{"n_layer": 12, "d_model": 192, "d_mlp": 768, "activation": "gelu", "norm_eps": 1e-06, "init_std_down": 0.0, "lr": 0.000621, "beta1": 0.9, "lr_head": 0.00689, "warmup_steps": 224, "schedule": "wsd", "decay_shape": "sqrt", "z_loss": 1e-05}
MLP neurons of a small language model. Each row is named by its layer, matrix (up: input weights; down: output weights) and neuron, and shows model dimensions 32-159. Each number is 500 + 40 x the weight over its row's rms, rounded and kept within 0 to 999. Numbers have three digits each.
Before each neuron's rows, "fires on" lists the tokens most often at its 100 highest values on Wikipedia text that the model never trained on. A number after a token or word is its count.

fires on: " of" 39, " histor" 7, " Sch" 7, " Con" 4
L2.up147:466573434548415512521424627479420511492488486469538497512439511561543520500500488489521516573390502504540470522495402511454491489508451471479504500487443501548432533508542502508528478510377501512473439445623492615517510545559464428520522499528567549467494512492555466529570504512484478525540520554523456459502463515532495524489503416481484495493506476493519429449517571443460486533486
L2.down147:508500482480467529478484519470463505542488480455531546491535463484509505574539468471518461500455532494539575486366492457495545432501451462537479513494447498477492552443525407782421484531484492532513404515493501483537526519470490459515493522561500483583493511510467477466533563505457506478536515472527560473570465514483453432472479494563527522429508523556544477529496524512526468524533

fires on: "ing" 31, "ther" 9, "ually" 6, "ially" 6, "ound" 6
L4.up263:429521532536461455452501480475460455490452510519507550531469454487482458533480529507467454523550491497468489446502455501470512524469442511427540520453576428524525533484522515530495541504629459508501439539539556501477500491518554489495502541560559484451450476445555533533486504541557494479514434476513474549560453470496521564512572485442455488526511531547467530510433464557379498552552
L4.down263:515497499431565443513565610514529421503540535524458450507508536507552472458552490495483478500470525577500546543496527467519493504458481462469491494486500535460532529595496464529435473513420534533501488513477522484569470509458453491474506522513492426463527496557471495540577462477511488553500416460469503499572460432557464478468542435549448474475478479574552439518525485464479497465620

fires on: "\n" 24, " |\n" 22, "\n\n" 9
L2.up588:494523505429471505434465515526508516431488510542504478460427465545548508549559511463517495554540550454469431477459514517536494494459496491490488525536464515494422565484458582532492511501569503522435588573539535443470544503530488531477462534493474529529477435572463482469512478498559504530543415501535520519421564477528449562547522451459509507502465511497450475469487539465482518481490
L2.down588:538570539490550452529470561498476500462421491422452512503466496547584508551546548495469527535476466439536464460480535521465537440500441492457477556533422545459524562544546424407471440499455429477421529549487463454442495503547456506485526597523489434552556501461509445487523493512458488499466475501443465514489505552457450556483509405463507504542515487502495521511507579524532521521527

fires on: "." 29, " " 29, ".\n\n" 20, " F" 16
L3.up514:462490533507442499430454520549451618461480496537544537465417454471432451521533507518539490450528494518529498469439565518492490488520520454436493544533447453491467509473501564542557536506544509493439496475521550441485551522499463451539471515561536504474528490540510455581502482513572511503557540497446510502531498528466443561534537558405450484512551479485526487527513510537490535543562
L3.down514:474485446524543481529468490528510478488483527512482573474421477494463474451526468523553525515457565500497535470423496454538489597441455571468518524558489477507509458528614428484505481475507407546414519504597544487537500522467516545447527433492546520564522469543557517506486484500589525525447480434586524530487524527487525595498521464571494476576535493498484527611471456480529465492529

fires on: " |" 25, " |\n" 21, " record" 11, " st" 6, "\"" 6
L4.up448:502493475526496446466454516545497536484551477551499550501518446489504517490510502549608491466454531460455488533484420476515452521468534478509516501536482425420499550533454573509513516555504492540520457517504606482453574454492486523493487489475532440433518526541462497516481516473515411464557490451554533495609512492499460444499436458474418483516464538411545506435525472424490472586450
L4.down448:534458474493448511504487575427521475476511472458477554515436594503441464473547489460443523539501514529434527524526514539550551492510525461479503540464486533498553482590568461513506476502532464502456477496462372475498510480542561493488495538464394498481473559452516541503485488536509540460476446519455550488460529488488501502550532431459510510537532428434439504567486569554518512464518

fires on: "or" 37, "r" 7, "ce" 5, "c" 5, "ag" 5, "aff" 4
L9.up519:420533489451521454478516505580462517471566499505513456508496563493513535558531530504507578535487505479482544562453518563520495503503496470489584564507539516506489469531494460531498567542457376552467488524539487555508424486458536465490535618604554534455468469530552456492459496491498491423473476550504533495478496517560497570534504533533502445494516480543457563498505423482480404433529
L9.down519:579477505519528484563509512403562449540411511489554529546531565551461512528481473519432431484463531497460514499557455478549439508541459494534530434430459498552499521462533515445447527501566505522527502528457498424460541466481457428545531552483558532484540535475498530480487552426528565521454453505511468499439511477497519545523532564564494508493469541542536571509430523508560512483482

fires on: " comp" 30, "l" 28, " l" 25, "p" 8
L9.up486:494548552505458442490458562502407500506581520473544490434483452539486521510515514479508576558554515502526538498469571498565486452476490558412490510473532432504534502471497486529536497562530528497400511472435582467552497573479505408509482523545528465497526466466569507500451503610500470501464434451572489541478500490480434466507440502540423517497480478473494490533464509574496475526491
L9.down486:476467520449496498485527586512511474505542525447503507498539543526538488505499519593466469452513483409497489506568424494490544522519486520510464533481530461456442444514530521473520457476609513472513484396518597548463493486483540525523501471516592475520471523484577535472461483510466510525495538553556477463370526451413518497527493468567526527466492540515451513506488484533476588551499

fires on: " and" 24, "," 16, " He" 11, " he" 10, ")" 10, " was" 8
L6.up582:490441474499435466359497488552393424515536543549480533420465450538478466469607502552430499548468521433549492540498428494507568561516474450485448563499532511543496519513434543518509536536516523523484482485537519465492502517470529466482440509505512473502451408522510505517572484574520550462548581533539533498469429479523455551554469551466446497486549573491541451463514507488469454520518
L6.down582:523445519483495529455547592519505512509455528521429518513434517518567470515450503495445559470561513488527525532509523505451501534543533479476564459538535475549419440497513508543465536532413557513477486390469533543446509521459506498488537503392524500513459480489449466494512408478504540522478495502489477441454544499505497518504467457528523558524472527493555453425609473500516517487486

fires on: "g" 19, "ann" 11, "ill" 9, "le" 8, "n" 7
L9.up241:457508476442530447479491534464499456443603467529487530472458466479587568514514496502501478482530470618521442535475474527493471533473492429494542558553472481558528436559485498536496539522503510531596492529503464523523521480522464446465395472502516468546508487499577510470494472552503479492552549527400580543514522507441500560518535529466478506510494521552451496471459524465519475480516
L9.down241:488502447580503557457547445498478522514406537487502486497528558488400458502469455533490503489537499454526494485577513543538495615461397479535465425529466484484516518452455543430500529484515508465473590489488559518504494519498418452529483450485475442525512474490513501550564450494507596460550580498484447503500529445494430562513510531526491493438537473435551521503482512471505493542498

fires on: "A" 27, "P" 12, "D" 12, "K" 10, "T" 9, "I" 6
L9.up128:465494564485477492416463506525437542490515473552554581472512448573490520535537479415509540523512484474512500546476501512469536467445536446482458504497567438561528550527426539518468555533497455583531543544461543504521570466433489474533425528490471507471512404533405448412507464507518508474511486462538430499436480546462523500544480515499530515417464481477532487456458546567553540487475
L9.down128:527514518551534568510494450586497487495519508562479508484518491492413571597489507441510476521481498478498626483607493478526479506453527504494492500518510504479393530521540490466475479504521469502516527570535533519427542490517453514512434532520491562510434527517462488439481532536471452543460520509504511540507483523495497535473453548501377527517408563526537436495397525522425589526483

fires on: "v" 23, "ev" 9, "iv" 7, "g" 7, "m" 6, "n" 6
L9.up530:477499484424537481512460502512499512458558489538550548512525533475588492469428514543498510479514484500507506456448435513558544516457505528591453566449535531455589548476516557508481564530483501451430527497571522508442506522535469512579478467520525501501514509443521474529510496521616494495540433549504489479571441507621395564515512527517444513494499540448439476554508499461535470605485
L9.down530:522469488547511508456510513505517483483528479501517554409518572480481530523501468530480503560494570552475560549501567506466458496501560502481446449501503419530471515565462487387471458485448522473466581507503538517495508536547510479514469487492450517436517472540484452511451398524430444503429494507505489514492533541481607502492469539532498454458544483604538475530471474552437518402491

fires on: " on" 39, " for" 8, " and" 5, " feat" 4, " /" 4, " has" 4
L4.up502:532509518454546479422494467493490487456449498527581595492471449485566553589438520506504560554516515507485476492501513493462449547428476469431526502505504504495575508539489502534465455577490515594586534477496571549543566496475518527517502506478524411483471431547490520535560489525572518469547470476518471477434571506522515549475495484521526497440513440462523508469476506591498479506499
L4.down502:472445531494497437529524472511425528508514534542461482502489430515539593492494475461548512531468497480540550508581519452467467471471432500474483538498471488562426562513460496538514553525499498465535468499518586544534545438465477550531591556480525420536406474492520475533593499522528521471486463430557468551516542484499476447476500481562485513583475459538513565455514492480382510549489

fires on: " l" 28, " an" 18, "han" 7, "l" 6, "pt" 6
L9.up231:410529465498476426531514519474545477498564507508455449432436480603477456545495464483479574498592551518477478522453462530559449549601487503531477526502420467551561502488445462539456496490565475476470551475463545504497516524448466462537523525457483490479531539493500480464499518555458472540601478482503472498443601476446503503513439483493477544584422500471545470509431464550451497559505
L9.down231:490519510531524555462579480443551474496404575519500414527477503507400491491500475503450522507499504553531533483539495444470515500523490558505584492471527453472540561518499490496468575505527467521513501463462539519461466551553563441526530493438503492503484564494529549469516506460458470449388551570490478510477421541455541511510521415499514533539504498451494458555487503451459503561521

fires on: "oy" 24, "mer" 13, "ural" 11, " work" 8, "ious" 7, "ite" 6
L2.up48:446501486581526456498521577460474502508459430500498501515472520503520463525476483489520524464546528490491479549512515530580570529477394509472491507485560489509498457446358523482511535495506441542443476475454483485564487486482561494507502382564497520483457486450511497497462476515565451452456424472471537470548456564552486502479453528454497498488571504529479386498499466542452535508480
L2.down48:507521525426452489507507375549549473459540543525499497491537499510464474495481464515528535537460468534480504445378497474521425479510532481519515436490473546506491474602566458690490488468516505447515487539520534459496521538567477535500460522455511509563498549500475501525498533501517450566511554489550477458471482463411510512508554507549481507500447452436505535524517535483617470454492

fires on: "ly" 21, " an" 8, " his" 7, "ally" 6, "es" 6, " a" 5
L9.up218:456594502534523500436509525610541485540510517511525503501467461577508513500510497537490515483516448540508536547507501464536498463459497504466520568519475512510499491450522486544488419508517444506485551475498490480528429516461507496506457513507439493502490495484496507541502568500502520483590520463431512474475468408520519516489491436487521469543536457495458442451539562528535532517540
L9.down218:564433540473513403492485472491458524516544410529497520489506478469530477527583472475493550485504531510513547496484553489481493487530509564493464551560509476527517576535462505504521526526538511484498553523499542488520469552466485415494463425452574558560482497511383506481473463474519454553486483499529441546479479558527527508506519571456522553536457492541512548447455575548463550489520

fires on: ":" 24, " o" 20, " O" 9, "\n\n" 8, " rele" 6, " US" 4
L6.up249:497494499516505526454458497536504473479546539503531472538538491480512538581389420517503516577474525437525451478479493510501456486594483519449535471537490513509495515486487547536497460455538482489421504478499513588509501437523524478556437544581487370459478435511498425578441441555523461478498481513503519521498480456494514474471510508513531460487464520473506596485505501509460488515545
L6.down249:486511493498536438455449521492532490480566491446505460483556534471441486538470570500437462528463565545507451515486519516462506526473537491448466470471515450443494495469517547558430479435596548470546534461537514479578490484374467507502538517538592494505484496504502473520482524475526500557602470520545471524502520580511458447508497469537475486547476451488531492461477458575439524538566

fires on: " =\n\n" 32, "0" 20, "|---|---|---|---" 7, "ature" 5, " short" 4, "|---|---|\n" 4
L4.up574:523510508562356497449491532552479537514454420528549499462506464533526457492465515485543505475529564462491492474476562544489506487559508462567476437502478499524448622455483517515440488548592477527479532510507486449438547528442497475507462544516488518473512413540523519469571525555568483511546574469544448520503537465484547511537515435496445466423524537520473493430442501474579519515542
L4.down574:499488476437553491455391471579533443509453496495506550467466540537554468530463439482558430533529571547503509519495517479500468511527469511544500478457506406438521524531454548503622447539457489396529535434489470449455467496507520495484470517488424528483472483484500498492510478500488446523584583523515477569471510488533600532502456517481457538521472523521482569455481515536550563535462

fires on: "ak" 26, "k" 22, "ik" 9, "uk" 9, "N" 5, "P" 4
L6.up419:541617500548454497455464549440514494512474591529493562460446481468463515448526523410502506543512502495503409445459511526468515541549459479449461486464483498514551605495501487495516541509602493546548574412484514453530529570497480425462526496515458492468537462533515523479456510499550526444557515471454491491462513515519521551497496477502479475407419487497402507480449488528522456545440
L6.down419:426420470500511469510510543534513541541508436503538561475557525527468492523485500466451434501459477478551523546467412468543454414518424576523496524545534526480445477497465465460566460523518597487528530556492482532465546479548513453483474535451510522596432521481523510485499457572515452492473435477484525479501476499488492442450438561553492547541544483550610536517513489551475499445588

fires on: ".\n\n" 22, " |\n" 14, "\n\n" 7, "==" 6, "\n" 6, ";" 4
L2.up98:489519459483502495440493525569510498471491568584520444454493466468493526523551516515538511517557497473501483529467612505465467494499490493462545539508532427485466511442501562538499522414540439567487560485472551486494563536576469524478464537510456451529478438568424454506507455430563499534528421456512503540429541508478478533502552510483541476490523514500455464532454526547475470459505
L2.down98:480524519481473519451483579495522469508508448435505546544530411520561463511512516518510557493576454472494512454487458506446508388444462490536534604459443487561488559554523406418489514487501518483453533457474460477473490499485465501490524580494491492533553494456458471443479493523463479551462480457474500486465456522482525540544512450461438517450542485582461568500496509560611521526516

fires on: " sc" 24, " Sc" 20, " " 14, " War" 10, " b" 7, "." 6
L6.up245:551530431447427520473524550501486524483547470544508546500493504509459543523461481550444501409411518493423471514448499577511512583475547495469529510512506423411486493480449576536534485533505573505472494527526457513551539454417448560498460513482494508543508485543472467538525470374511570514525494499485516452472497518495476427535513492482510476463559501481518481519488485559507484549467
L6.down245:468495479509424563525493488486478437527542437451565472440462436469449528472488516482465489575575586541473524512532476470534516503509548493484524486547531485483454497536535426575453445398457500451457478462527572510563522495553563505486482495546493477472534511486470531506552449439451503532493556507552513515468490397494435512514508509525460460527465529497505486568514565485462473550493

fires on: "–" 79, "r" 10, "n" 6
L9.up676:544516549436532499420528509537518537527520456634519508511482497481436554539416523458515582413488513521499570474432498591442487528512528576501518519559534498486481549504454504536536498509423524536441521440465484483521515482493532437505474515514534491490517434453466494567535474563533462492454547567496456464518489531528452453546504533518501518431507518513539478513533497461516487510479
L9.down676:506419512516479515499451529420494477541480510491530518446487543508476524536544464467504485466496392505475488566520496469512508464510472478544503478447507488510538570486553496496560503524493493483471584530478497484512556499538497478526559554514487476579524499534472450512405510481479513482458522517530494535542519520580604466458447554465556511488508521560480596494419504509505488512466

fires on: "et" 17, "s" 16, "and" 12, "age" 8, "ery" 5
L6.up217:477513536511482406429443527528442496473447489574533491496416541521499508508485427491512499565582454479454546436489496512569437533499524454427478588521523494487472498472513469535500514522469467541490440457451518528506504479457464461439488564527493499459490491548548461482496457491503494563546482452516557545496425471491519591557521570523425489423558484581477513481489498508441595539498
L6.down217:574501509451525504523497491442521482537523432553510531441482484571481482518472525549499464464412551395518561518590502446402483493477463511506501438492501474508493495497496473521548492445546513477475475536553470494536484545451534545437559477514461469496507521511425509451524517495560443444554529483499520477506538488586551468355500526524534507515520507479455488489570512479576576436482

fires on: "." 40, "es" 18, "ings" 7, "ers" 6, "otes" 6, "ans" 4
L4.up754:461554526485481552416513587529475531503482409497481487450469425582487582469420482533473526489484560539465537414499500517488565467504517477540557511509475429471562490437467495519495488510581534493463485499544505504504514538508493520541363506588470406535507470463465543468548524495560440425560456494413497520471480501531529566512497478512458536517509575552509493493514511538548506542537
L4.down754:521498488503428484496519493537533546529565456507507485468418454491474481519497471503537519484494486534512481459421494466445477437499487515477534471508502458468475536507407493498558535421444447465456484457564470499600454500477503451442496550494488546531567544439500473537527516499510538465443459573443493500426453507502576502498404472503486498535524527548512505539496567580523459471555

fires on: "w" 35, "if" 21, "over" 11, "ver" 10, " w" 6, "air" 5
L2.up129:418478492491566519493496492497422489496503474505532538536446538562488479520512503495478560435473586541509401482461505549509455468422422503551521488524555445513490515541512506512556501471492500552525468438592500473589583487515476497470463510511506511471510464500526519415539489532490518391541553538449544476549428506488464542564501483511507497550522517525453509463482481496471512512515
L2.down129:498480483518488538501497516458439546526484496458533482487493532492480552499519477519581518487470505537536466516339434511502535527481557520506455504471530518486514531519549424723490455473613527496530436537551450534450473494484530460489560557435557464530453485515465453511458512490506477518493560580429463479529470509471498469542549442480553544454477496514499454501523443505498488468445

fires on: "l" 14, "ial" 13, " con" 9, "ur" 8, "emb" 7, "al" 7
L6.up573:544532470575442520499464599467534528530514459571531525457460558531462565521474465480520495487536472517518454504480490543586476458497478511540476548565433457505467533487501507524447490564508509541434595515592470471548496481492551473490457502535510487511507494502418499479494482538505461459502540575561490519480393420454473506542510477546463462522485499523422496454538471541488429474557
L6.down573:453530556537540484530485477512460508471475559490522506491493478522496538559444548463589534459514555466499527399491500532441497490509545518464515485520503501507469438444584472487511591456544496496580455403486504510487509453507510434515453493502453519422497585501549527473539487476444464475506456484467485515527536513501484542484395445532598511433524469491593487499547541387467458492504

fires on: "ver" 15, "let" 14, "aly" 7, "ton" 6, "ady" 6, "ly" 6
L3.up711:504453428539471474514522525509509502514550412500505461553469487510519472542401484516414503478441479557523488476486525548614512488541492492565484503530514461478483518511523507521489490551505473512475500528455530533562490482475494485518461522541478470477489506464447533516495473498499422566494543615509539562513546571551496464510519530553448491514457545500532483425485453483474512450464
L3.down711:459503514516485520473528476511527460471456527506513529472505578515507539446591451518555519533555486517458485480481488501421460496480522532446549479486419508475533453509501500498525545514486601510518537456504500494473500474519498569401476440462457468509512477478550475471495499519524559488559510446485534462478454434460514527509454473480526506589551458412418502537470520515503510507463

fires on: "ric" 56, " =\n\n" 16, "ific" 11, "reat" 6
L2.up159:514505558466481514504542493501514529497525538484506491516508509475454394562496526463506515504634498451506492472499503489471499480530570500512503443503535515509489500517587476506506506511522531485474559482547489538502498516514475547505469548496423480505501601480474501512518503423510588498578507562524492609517559501496523497524541651502459512469502497450496473493427599510508593573518
L2.down159:508455506523585490528499533497482510523483515493493510561453478553630527512530566561461530507479458469518543556540491524517524552467472523503464614522412413507591466443442613429479472518479503528517463480480507461470509478502558477443537592514508467447510471538530503491539515523479526535485454444508466425509483468527492466439470499481519466436473466542553479517521472502497471514488

fires on: " inter" 36, " ex" 15, "er" 10, "or" 7, "ter" 6, "t" 5
L9.up697:473505517548473517499452446464473461506517457467506490512485520495489510591490476515487510424519520435461419553454560510589403534520479519564531474536559482472484602514424517536547498531518510461508438506544478487461499554516506526530493451531450445473465390526463476523558430533494455465542513494460540548519447570529535526488487484479547535543417533508484502504501578562548504455455
L9.down697:529554523486454438556502470482504445557468550502503477459495518489556501458551516516504506525592494515532490440597519511476493545486491468478546506475507527588484561470525558449533455513494507494552547457521418533506534564564454512425476537536458419481539484575454551515537510557412526485471415508542416490450451540515491450503485503493514495457496529552448498506499495435489554476494

fires on: " most" 32, " more" 23, " larg" 8, " best" 6, "%" 5
L4.up676:488525460500498420499447522510419562535477476545559500463448466481523458491506511461555482483540546488408479435489479530546432587481515468566470522484567483518534527457451542527475533495605468453506533540504543521492530510515516470485456465525403511489525508534484504498543495532566485409510499528533461530591503416520493544514512509504454486494554516441500453509529465416444497522432
L4.down676:550505440441426567513437579523562503444530480509480494521482464509516554526487496495504494473550540455448508528548509468471476502548524459457520444481512538428533520508501490454511524581532514494568439471497588418452504528495472500472528541639503522531442553429579507497470529507464494506485522571434456450340516481506483539517515514478450492456468521548466425511457515510451506521471

fires on: "iz" 30, "ush" 8, "is" 7, "ish" 5, " Go" 5
L6.up211:479462449442503485495485487576509449478464491530489518483513422541495511497513541553498548471519488481506542452489463460490436509452524413472455516499523477500523627451516518532495570468458502544576612484476566488565543456462517480497496525505456513493463533447505491483550493409484513414503454496524537513457456437532492543457427548496474460524554506473443436463487503553484549496491
L6.down211:517523521507584536557497487385458439518561401538508558446428511531544489496487483513472467557503503559488486484509503495525548541488448570435526525510467483508493535454442581462545461527549544510449459435473546527550518556517505568435471484531482508448524474470464491523494476458460500490554564479512548524506484487517467502476518413459438539512442542448477462487462561496507482529522

fires on: " S" 26, "-" 16, "urs" 12, "re" 7, "ens" 6
L6.up309:463455536506499545461517536525567499513467408503526528501413416525478499509496441468456489452545540533527539523484531509533586467446555512422542509556467459591577437463522514499492505506520512465416619497558479474585488499473504493558500525494494457493500463499517476486504476493589489510593496567457542486485475530465470516469561493503484511483486511479472498533529591563450474525517
L6.down309:573477510485498511472498449538470478505505519533431483507463572471531482561532456484520458520529452517508537506472483457487421399576510469501479514517465441475506506422547392565550517445466439500565422508432578500451500522518411414540466476540471493453581514518562500506549529536419425542434517471582494577468493523496535558492440494461475543552509497467515471488538517535488521449487

fires on: "i" 26, " of" 14, "D" 9, "T" 6, "c" 4
L6.up714:456576492457499524510529579409452512517518417527530516480447488447538522564493458518466536495528480372513491583478548545469486479524520475482519475532506472515501538551452511521492568486516481519525518471505521541507582423478453512460522519491428480473516444529527427473506540553457494515576495479425539448466441542523473491568464512457477514442468483487524505460488541581530489591488
L6.down714:496489539499551489513476416482512450473535463504490526515586492577516520497456545481469443517497497511466495523497493388472494603526526525521561525489489475474515442483551539557484479558503530515490486585497455481469440450462448499522499529471522490482454488582496584480518525534475433525482502559560523529455478456464509491504488520473449424499499485556520463515451520505446552564481

fires on: " played" 17, " play" 17, " season" 15, " football" 10, " player" 6, " start" 6
L4.up25:515462452518543519503498512560476530495574498522576503442482453471491538556538487556535483540493516496445489433478520514509407531562555497535476454560547469529461550476497530537559553564540399542529513474468505500525493443442563564523452529503509502457437530528480486501505490409536485528482467543499437563585529442487466481530468527495449500420491485461512472432466578477482392497442
L4.down25:518535537435436522457499504423528437515550542478413547413477486463506465467488455482500519562498588494517456461523520501533480443555542449568492453464551555507492497485530550447442444467565526451495489441496504543533485491529466482471492535568506514504492453562469552531520519460531451494549462493479479446513483524553473517552478472553578512501482492529505482482517428420492566506483

fires on: "=" 33, "===\n\n" 13, "19" 13, " =\n\n" 11, "ependent" 11
L3.up513:508499495520475547555555553385555487496479501480525489454482455441418431539517532503458488507540501445582448468530529503505517508566537502466514526541497543555488430473603492503519521511515565471486544451521488562503489466498495487484453494533546477533515498436509507490525497508470536432493452576481494556636545499480535505483494500558489535537509513524475397452507550540608423549582
L3.down513:465467520477531490491497479551472532522524506515488500565493546618595539493479447539489554493495464529394525509468475485487442565487501487500501478474514447494541560536406521587458476487531489541513464544476526429554526494469522520535542487469456479440504548550504460532501499503550486554514526431517538413384474510515481447525469515456519487488505449482490547502506470488380552487433

fires on: "h" 21, "at" 13, "t" 9, "ig" 8, "th" 6
L9.up740:404522469479400537513484546480432479479543459519515538483472518532466552524562556483458471468508482542489440504493497596536493489473489544495406540476473510488431523493514541537560447529512467509496511492488543502526552532538417450463509481440556532515520519491566574504512564494476491404547456558495489469539519560520473529567539462478440530483490469493480461484496515535434406483531
L9.down740:554503528478506479565525501581527559507499498487516444501491527516497519565481419500472534499541510507482483541471483416572519431520559543525511531435516487486450499505455461443498462532492466481438541479459584519489492527505496510543501488531473466428520559543441449453478531465532424508485569493468555504509510507478512559468423484489547480400512555491555367486537515448525490466612

fires on: "ric" 23, "ependent" 12, "ecut" 11, "ific" 11, " =\n\n" 8, "resent" 6
L2.up567:504511537433477479500484490467571572488456580507493520526513460506438456475458496459555511536593521467503497492484495510482453463546570493495513515513479523528505526468583485498495522508495624479476522441537497506465559498510521538508473543473533470498474500474462490512525506441451532481498499608518489575493590464491512510558492511508515517521512533442438499525503593456527535521474
L2.down567:510469533508556521523543551471528511520496417437512493507470544513614558520520479535466491453429477463493494506517531477502563555467471560508511523503472457484516472544399578582545471491471508541535475534537480497530417507496513465487530493480503491501493466551520564517532491526537511591442438444518505462494506547568473447412531481525536452520528455520543460500445515504467475476500

fires on: "." 48, " This" 13, ".\n\n" 13, " which" 6, " It" 5, "==" 5
L4.up20:442532455530531493416445539556483537533537500589519500436491471538461564488563482532466463499551504512407529480495475490482452540432446483463561509536560461468475536551496540554484523514540493573518443420505505447525532501511427493516378503570517486497519554537539444514468515517532489469542549529469496534494427511530485521625504575396503493471518451509526534481510481539494542593482
L4.down20:481436441535464496489538509537464468510440511495514421510513536507481528436482518531515555450519480463541527479529528495549549474523507504507536553478389448488480523540566426460535525480437502447453473519453503541489508559537468506523459546481440518483438456442559506508492515523494519484415557542514552494484490492542503506433528486464489527570426565518475484485500496551554577480560

fires on: " season" 18, " play" 17, " played" 8, " team" 7
L3.up222:501476490521508495446519463560440479512513482494553519513541433443561489578563548519525495438550492489386501473491489543560489504479518526462511535486497508495510590436445525521530581498521462498525604498465520486526469511445571561513413428505504518502507493505489460524462443423486521549498504540489460562612498458501505528512506587414509542462550456490541426454525562428477465517421
L3.down222:449509509512472490511483480458518522506499528513462491583513519467506471449531449489528549505464515416495487493527496456626481533457440516490508574499497481500424494517533515460501435529465516524488484475488530527485481535520461562445549506526499490495470455419510492517484542516546419478565458512581480406524464506462570480440467536407506552593414469525505515503434424561556592542581

fires on: " |" 25, " " 14, "c" 14, " |\n" 13, "ent" 7, " and" 7
L6.up734:471519481510472492441457498494451527496482458508500581497554479544380514516613560462448495480485475550605510502474491460456484476475487497403495459526505447504534548442496524523627516548508495475441540563516590485535483506499523536460476544509495519510498510452483506483510485486483499485505502511511482435537462493574512536439472430452386521559428542511525535518506477508553498564511
L6.down734:494491466490527410566582493468483510552505516473572477476490444418452529413482464448468429493539496484460486565400555511482524552513539471423410549449515488570556548511511431520497470441491503473414514494485431461480530511559628486438559501549519526466516533523546498479467538493460423466587508493502513504448520539505534515555479522496529451524454502440544485521507571514480469492509

fires on: "." 99
L6.up661:500567476428455483486529563522561496467513410525490550468458551439463552517491488503516558426482514499553484531474509564508471508503488401485525431505423449427563559479454523548543498487500522477469505444449510550546520507536481513555488510541467476544496529489498524526490469487501518443467504571467485505444509509484506499480522483424460530500512464464496527521511492588494499536595
L6.down661:524473485543487431472531445559500530453470486503531478460379569540512411487535545500508509566505514583518523492514533520529461462476563505474483488495539507483412500522541468514470500483480551509497459443497522491491451528472478491446494465544542542506643526480435465496482447453519551502408485563474488531489551520503513492539500484533524468446454551506554462514530493534510487501557

fires on: " St" 41, " sp" 32, " inst" 9, " dist" 7, "St" 5
L4.up496:453481478506495530406534508458499531483536527473502459431482470467474473535542536506493530481551521418505417514474476476508498566516518469504517522416470486475556489459439511529591464578521511480506485539512534490537497503510491550463512458538514492489452443584527467576496489515555624508468464508530488527580525476477538528544482510526582499473578446482455518469512509578475428517490
L4.down496:466492478509508542455492500472498484501514502468570512480500538587480492551522596519508534578494535498507434522470462448554481496449510537526454454442453553474595495469484469555552469573462463504453463500484512435591447518543517559457544430457499492550484487470502446484488476465483469530541522541570531531539453424473523518538450484501532500384568470568520485460555427491513495480449

fires on: "." 60, " or" 10, " al" 10, " g" 10, " am" 4
L6.up549:500500466439461520536566526491519524466635400466528506426510490490518521468429452513490502462512591478500434493473521538566533536594474366540504474433514493480522592485404476535523571544561530501459537487491454469552509453496526473606497486522439522463508423531473489497513474543526486440471451538479549525531527528497515515530472508490469476524424472428471501446509473481444535454528
L6.down549:429477458530529455541599551547519499440531475492477526489445517502520491511525456523514474487518515530544475514490516553554443530553533483506474489462489547489396537546507472483525495465480474530533520437545427540514495441528442444480559496471561594491575493428448502467534527535479447491503500481482486549467456447514523526494504451497505437525483488485511479485597522533509502514493

fires on: " pr" 16, " life" 12, "ength" 11, " educ" 6, " rem" 5, "v" 4
L6.up362:520477474549466490516511498489456529478518498491493570397484483449529504534457483432501463499434574477512523469489509515494464503584403456514490545441470603523514511476461538530451429500485572483490389526517471492560481545534542527510507495530478569476525515482513527548573508522551550450459427557563461505498494430473453458546484474511480503451494501522486528513493490511499446488512
L6.down362:555453491494494561503465518481505561559472568467502469469449540475447500567521474429529524471419507487480574488404487531523528415448425476544544504444523472513497502494612557475501549484527451558494468491493473501493500507567459526612498430593588543474452547520549501494478543496493498550526450424489496510519479461434414446551544463544480463571506495470475488510469483547513455496489

fires on: " m" 27, ")" 14, "," 12, " (" 8, "'s" 6
L6.up256:493465482478445521450540499531470565481473514589478523455491492498460480513478485438495575496552587456524466450503558504525561588520447516479522557501470526513591622516508548522509482472567493521487487517531520524413490516403504509550446444496469500529554463446444463507503423571543521499531545436545518556452454483457487525501504461482477460446462477478510527484457492520488511495544
L6.down256:548493600488516469503564528567489451476512521462556535500537567507442500388465480438507490525499505493507544484535485528485470512477499542498572472559530517472450396557525455417463529479444495550483585534497423576546493510530568537486494547512510515487499458486497544483509459542565514482431453475534501534466565460471465545539526490492568492518439458534517479497507474543453515504473

fires on: "ur" 24, "ar" 13, "ir" 9, "ov" 8, "an" 7
L6.up24:516479560477460476504458514553505488438531492506502477476522470507481558471493463515471487472505514509465488511442503555515520465478506523503482576609593534464408553419547531523458622578543604585516557517529519472516494474484484456538510539457477469433462518497502506539470491416494425471481485507456470483492489538443500442530582533482469524482545499435409511538540492492529530539529
L6.down24:461464557496469447535521438488502418435425465502451430463474562468495569544459481516429555552491417487477490512520515509504481541559480480488475493428523518481497537544481480490492511489449494533518500533534478489484442542561510523480479549476533559611519496487441520514528546454453515462484517490515482496528509534488508525519458505527559559499517426539536407532537390518495456587400